Weights of a small GPT-style language model, trained from scratch on English Wikipedia: 14 layers.
MLP neurons of a small language model. Each row is named by its layer, matrix (up: input weights) and neuron, and shows model dimensions 304-367. Each number is 200 + 20 x the weight over its row's rms, rounded and kept within 0 to 999.
A block is one neuron, or neurons of one layer that tend to fire together. Before each block is what it responds to, as a language model described it from the Wikipedia text at the highest values.

Responds to: Digits inside data tables. Numeric tokens, mostly single digits after a decimal point or pipe, inside table cells and statistics such as climate, batting, league or census tables.
L7.up200,188,157,211,200,208,189,190,241,221,200,214,202,151,211,192,190,225,184,226,165,203,191,192,185,185,186,144,164,163,192,174,200,193,225,230,144,212,211,177,181,168,177,166,163,195,169,211,212,174,198,197,185,204,222,211,218,202,184,242,181,215,176,217,195
L7.up1054,207,206,207,203,175,189,222,190,211,195,212,173,179,188,155,212,208,192,186,192,177,193,210,191,182,224,207,183,219,177,161,195,195,216,214,234,190,182,206,187,187,203,156,223,210,196,222,198,195,172,187,213,214,157,214,235,190,222,214,187,164,191,181,186
L7.up1150,206,173,224,202,204,209,194,193,231,232,231,230,195,206,186,203,209,201,187,184,213,201,209,207,200,246,193,194,194,214,204,205,240,198,214,229,193,207,198,210,211,198,209,213,201,229,194,205,191,191,189,188,214,214,208,182,198,200,204,197,196,216,192,177
L7.up1874,204,180,214,202,184,240,217,218,222,227,188,227,191,169,204,199,221,218,179,228,187,209,191,206,199,206,207,237,204,156,202,183,191,197,167,207,179,210,214,204,216,211,175,208,212,209,221,215,202,201,238,222,239,201,211,226,208,193,199,214,241,177,209,214

Responds to: Markdown table separator dashes. The first dash of the |---|--- separator row right under a Markdown table header, in sports stats, election results, filmographies and award lists.
L7.up565,210,203,190,201,184,191,236,175,161,213,200,173,171,190,199,198,223,211,204,198,214,248,230,182,187,200,226,161,181,167,199,196,207,163,219,205,167,220,195,229,188,186,200,215,171,166,195,210,193,184,197,164,198,216,198,195,208,196,205,227,203,205,209,193
L7.up1253,203,196,209,233,210,201,202,210,189,198,173,212,215,182,208,180,217,201,230,188,188,221,196,192,214,205,189,213,205,211,161,202,179,197,175,225,193,189,183,188,191,171,180,196,186,212,226,208,180,179,179,208,210,217,206,243,228,187,223,209,184,176,190,232
L7.up2015,228,211,213,212,200,232,187,215,214,216,183,199,237,244,196,214,147,207,240,192,222,256,200,164,215,187,212,199,188,233,208,193,214,184,202,204,190,161,201,207,177,178,204,224,222,190,241,176,195,200,211,187,205,209,167,238,182,216,180,249,218,197,170,225
L7.up2067,198,202,184,165,208,238,197,200,206,207,171,234,194,235,182,146,195,217,164,175,192,193,201,241,199,230,222,204,177,210,199,204,200,213,225,180,200,191,236,193,178,221,207,199,174,203,202,204,191,171,213,168,203,178,180,214,215,190,180,198,209,196,154,211

Responds to: Plural noun endings. Plural -s suffixes and the closing piece of a noun, often time nouns, such as days in "six days later", temperatures, years, celebrations.
L5.up649,200,250,183,194,194,182,231,219,177,185,185,188,214,223,199,205,193,215,206,202,193,212,192,197,192,195,215,202,203,183,215,198,206,194,211,166,188,233,217,201,202,205,192,196,203,194,217,158,160,189,192,194,211,211,183,170,175,199,225,186,178,194,206,184
L5.up1078,164,227,224,227,186,229,200,209,211,234,173,191,184,187,177,200,207,196,209,199,239,198,188,191,197,200,158,205,203,209,205,211,234,177,208,180,188,247,210,188,212,205,202,230,239,175,200,194,207,217,181,191,225,182,194,194,223,228,235,218,195,190,178,180
L5.up1654,172,198,237,205,172,190,232,210,172,227,220,202,224,198,190,200,187,180,193,213,204,162,235,189,220,196,192,217,210,176,202,202,175,174,207,214,176,216,173,209,196,176,216,220,227,208,191,210,208,160,203,179,190,234,191,231,191,172,230,219,195,207,208,206
L5.up1856,185,215,203,179,200,154,204,221,212,202,210,199,204,201,195,180,241,209,243,203,199,188,217,172,206,215,175,203,184,176,204,190,187,177,211,192,195,218,189,206,201,192,227,179,221,210,212,199,217,195,178,188,195,204,190,222,187,211,188,200,213,193,221,175

Responds to: Section-heading equals signs. Equals signs in wiki-style section headings like ==Geography== or ==Results==, plus equals signs in math ($n=4$) and decimal points in numbers (148.9).
L3.up929,188,211,210,204,232,203,179,187,212,217,163,223,202,195,194,194,228,230,170,191,231,180,220,164,195,202,231,210,156,192,196,210,215,209,208,199,200,208,188,225,160,229,191,179,191,211,193,184,200,126,209,206,219,175,179,199,195,234,200,186,194,226,195,201

Responds to: Time-span nouns. Nouns naming a span of time ending a phrase, like years in over the years, decades later, his life, and the following year; also Votes in election-table headers and ° in coordinates.
L7.up1418,219,203,234,212,218,221,197,200,205,224,207,170,195,219,181,219,234,195,217,199,178,211,187,155,219,177,166,238,211,195,209,217,229,151,203,190,213,231,235,202,197,167,169,203,199,158,204,171,213,214,169,146,181,210,158,198,214,192,192,219,212,178,202,161
L7.up1804,240,200,218,236,186,212,194,199,213,228,200,171,183,158,208,208,188,157,205,206,202,225,210,195,212,218,189,217,177,186,169,198,169,174,221,223,181,171,189,188,218,176,208,197,212,187,165,208,205,227,192,175,203,245,208,201,205,204,194,226,220,212,202,224
L7.up2257,215,188,215,189,172,180,188,245,186,226,179,207,216,220,203,205,195,195,261,210,224,219,218,162,213,188,205,194,191,205,187,169,194,160,166,162,223,216,191,194,178,196,207,197,213,202,224,196,158,188,194,224,201,210,183,227,183,225,177,201,212,258,179,223
L7.up2268,208,187,246,221,143,193,174,190,178,178,188,216,213,200,175,207,205,173,150,180,194,184,189,167,186,202,224,204,196,208,218,185,167,236,246,179,214,195,183,212,171,181,166,239,223,206,230,213,210,184,222,197,184,236,191,191,223,203,216,170,230,225,191,186

Responds to: Table digits, name endings. Fires on digits after decimal points in climate and data tables (−7.6, 60.8), word-ending pieces (Undergradua-te, posse-ss), and final words of place names (Crown Hall, State Park).
L3.up1898,185,183,250,200,152,206,225,210,198,206,190,215,223,200,201,181,204,202,232,196,176,142,202,220,178,189,185,213,213,199,189,193,194,154,198,240,247,194,189,238,193,201,212,168,195,199,224,185,234,207,197,209,218,167,211,189,226,196,213,199,209,200,176,203

Responds to: Section-heading closing equals. The equals signs that close wiki-style section headings such as "== Treatment ==" and "===Agriculture===", mostly the first closing "=", occasionally similar heading or table separators.
L7.up18,207,212,223,216,233,201,182,198,248,187,204,184,211,186,176,230,218,208,194,199,189,212,174,179,203,240,207,192,192,220,218,204,194,220,175,164,173,190,200,209,207,190,204,189,206,152,229,215,164,190,192,210,223,227,174,212,198,214,221,171,210,209,203,175
L7.up321,193,213,204,205,234,185,189,183,225,193,200,197,196,201,180,195,239,182,185,191,201,208,189,195,198,188,215,190,198,203,200,213,207,204,184,180,232,187,207,200,191,261,224,177,207,210,186,198,183,183,182,232,204,180,218,216,219,178,201,208,245,189,153,229
L7.up367,204,217,196,223,251,201,206,211,223,192,157,225,184,207,166,214,201,193,192,196,218,179,218,180,190,199,195,215,139,192,179,202,187,207,192,202,210,186,176,198,228,202,192,179,218,222,206,197,176,190,186,158,201,227,213,207,194,233,204,161,216,236,189,194
L7.up2246,213,231,234,208,209,158,213,159,241,195,209,225,195,196,176,211,217,214,196,187,272,199,227,201,176,213,194,225,195,235,170,168,220,239,169,179,205,218,185,208,179,227,217,199,213,216,246,212,215,145,175,199,195,234,199,200,150,194,225,199,210,212,140,203

Responds to: Numbers in data tables. Number tokens in infoboxes, tables and coordinates, such as coordinate seconds (57″), converted values in parentheses ((0.32 km, (98 kg)) and table cells; weakly, degree words like most, very, completely.
L5.up184,209,189,212,175,201,189,205,197,186,218,188,187,217,204,199,194,233,191,217,180,198,188,196,256,192,194,172,191,211,204,140,202,226,232,186,150,170,212,228,192,196,198,153,203,173,182,211,202,168,181,166,212,186,216,203,201,191,193,260,176,200,239,231,207
L5.up563,222,192,206,173,170,191,205,169,237,189,198,205,198,237,210,191,227,194,221,196,187,205,217,181,187,211,186,218,235,169,199,173,219,172,209,156,202,223,181,200,203,218,181,186,210,196,233,189,184,180,208,231,215,192,187,202,223,213,182,180,177,216,221,180
L5.up980,216,237,180,216,211,187,190,209,199,210,212,234,193,197,172,153,198,190,227,183,180,206,169,225,159,209,200,231,189,163,222,195,211,189,207,172,199,200,183,197,162,201,198,186,213,197,242,223,208,230,221,223,206,223,216,174,208,202,220,184,168,201,195,225
L5.up1240,205,208,231,171,184,211,218,217,205,211,182,229,232,184,205,216,214,195,203,164,158,217,197,210,198,189,228,244,196,177,175,220,226,191,192,186,192,233,192,197,190,208,165,187,169,235,197,184,179,187,206,226,225,190,168,209,226,195,224,201,171,219,201,221

Responds to: Table separator dashes. Dash tokens in Markdown table header separator rows (|---|---|), usually the last column's dash; weak hits on mid-sentence words like their, considered.
L3.up919,206,198,202,192,193,209,192,201,189,238,214,213,181,225,210,219,199,201,201,209,195,196,231,194,222,215,196,229,203,191,208,194,201,179,233,196,189,217,191,227,216,174,229,186,193,191,204,204,174,228,207,222,215,187,217,182,228,215,181,202,231,213,176,211

Responds to: Markdown table separator dashes. The middle hyphen within each "---" cell of a markdown table's header divider row, usually in the last columns; weaker on mid-word name pieces like Ha-xt-on.
L5.up250,182,207,191,210,197,190,189,221,246,179,198,205,161,201,200,229,197,225,241,183,222,168,231,219,177,208,173,228,177,225,186,161,234,198,193,222,224,192,210,196,184,151,215,190,222,181,150,206,181,172,250,212,200,231,215,191,241,204,238,194,197,204,221,193
L5.up655,208,216,223,187,177,183,206,205,231,215,197,188,192,207,177,209,180,228,160,172,211,202,215,211,199,198,202,187,225,227,187,178,199,204,195,211,204,202,202,195,203,206,167,232,167,211,201,218,198,180,241,179,177,187,210,209,182,188,198,187,202,176,182,194
L5.up1465,195,188,190,186,195,212,224,201,175,197,217,195,195,194,229,158,217,213,220,232,217,217,203,201,188,243,200,215,216,173,217,169,189,205,179,168,226,197,196,229,165,165,206,194,167,197,162,213,177,199,194,203,195,211,183,204,210,213,193,220,184,169,212,196
L5.up1499,229,231,199,149,181,251,220,188,227,202,220,159,191,182,200,186,230,228,203,167,175,217,232,163,205,191,202,195,190,173,168,189,203,233,200,249,201,190,219,194,204,228,184,181,159,230,197,230,231,198,183,215,190,195,185,192,177,180,181,189,222,215,196,215

Responds to: Markdown table separator dashes. Fires on hyphens inside markdown table separator rows (|---|---|---), mostly the third or later column; weakly on "total of", "became".
L3.up1955,196,184,225,233,178,176,186,188,219,170,210,184,175,170,214,206,184,198,197,170,226,197,209,198,236,176,175,160,168,219,199,185,243,189,218,215,198,200,200,202,234,176,210,223,167,178,211,187,165,218,208,213,190,228,199,183,217,225,214,212,216,204,216,193

Responds to: Time-span words. Nouns ending a time or life-period phrase, chiefly years, also century, career, ever, as in Early years, two years, fifteenth century.
L3.up1547,210,204,203,179,180,202,170,191,182,171,187,191,187,225,207,221,213,207,214,209,210,207,236,188,203,216,172,231,239,223,201,170,178,171,193,190,194,225,192,213,240,186,211,154,203,208,196,204,155,200,194,206,194,254,176,226,199,205,213,181,175,186,218,202

Responds to: Table separator dashes. Middle hyphen of a --- cell in markdown table separator rows, e.g. |---|-'-'-|, plus occasional compound hyphens like Vice-Presidents or self-titled.
L7.up566,233,218,197,224,206,181,225,196,201,228,196,220,193,162,149,213,182,187,186,208,182,211,173,248,225,203,223,169,211,182,201,204,225,189,189,169,196,219,166,211,196,219,217,214,198,202,182,189,196,185,183,207,182,194,180,180,167,184,163,166,226,205,169,189
L7.up840,232,198,173,207,172,216,207,225,206,251,204,206,221,209,168,172,236,208,210,207,202,202,189,197,200,188,168,205,179,213,194,202,211,213,198,199,194,186,240,205,193,236,186,238,158,206,182,172,173,194,187,213,187,198,196,184,194,207,185,220,212,202,217,205
L7.up978,205,189,195,204,236,176,222,226,228,226,189,232,213,234,186,187,231,227,231,198,204,206,229,185,181,224,201,216,193,196,202,196,193,191,200,216,196,169,170,229,179,229,197,206,218,181,174,238,181,187,222,188,191,203,177,187,200,220,187,204,218,207,195,188
L7.up1189,190,225,177,212,187,198,182,219,215,217,213,194,202,234,183,189,216,216,212,251,214,194,204,207,173,227,240,191,191,190,228,184,212,220,192,168,220,219,201,209,201,222,179,224,190,223,232,213,197,200,193,199,194,208,202,201,207,204,187,197,199,248,229,188

Responds to: Wiki heading closing marks. Closing "=" signs after a section title in Wikipedia heading markup, such as ==Climate==, ==Personal life==, ===Background===.
L5.up38,192,185,248,203,185,181,186,195,187,180,204,226,221,200,180,201,233,241,176,191,202,196,195,197,202,217,199,219,178,199,203,212,217,222,213,189,195,193,176,204,184,223,183,210,209,216,205,203,208,208,241,187,228,246,201,215,202,178,220,186,163,191,205,188
L5.up245,196,243,192,195,180,179,178,188,217,218,183,239,196,172,163,173,218,198,226,207,208,178,241,169,233,210,239,184,230,186,205,205,249,231,154,169,211,179,176,205,221,193,180,160,188,178,194,173,184,190,189,180,192,214,204,185,200,207,243,182,171,190,203,216
L5.up1147,187,187,195,205,226,219,232,190,198,192,193,216,171,210,174,199,199,219,212,191,216,228,188,162,208,216,204,189,189,189,228,209,215,230,177,197,217,210,196,208,229,172,185,186,189,200,220,198,205,209,209,217,166,207,202,214,174,210,219,200,202,232,177,171
L5.up1231,229,203,184,221,219,208,179,188,209,207,244,197,209,177,190,192,208,242,181,166,218,197,222,185,180,203,191,180,182,185,209,211,216,221,201,146,189,189,184,216,208,219,200,205,186,206,206,199,180,204,160,177,212,196,206,199,194,193,210,229,172,191,172,189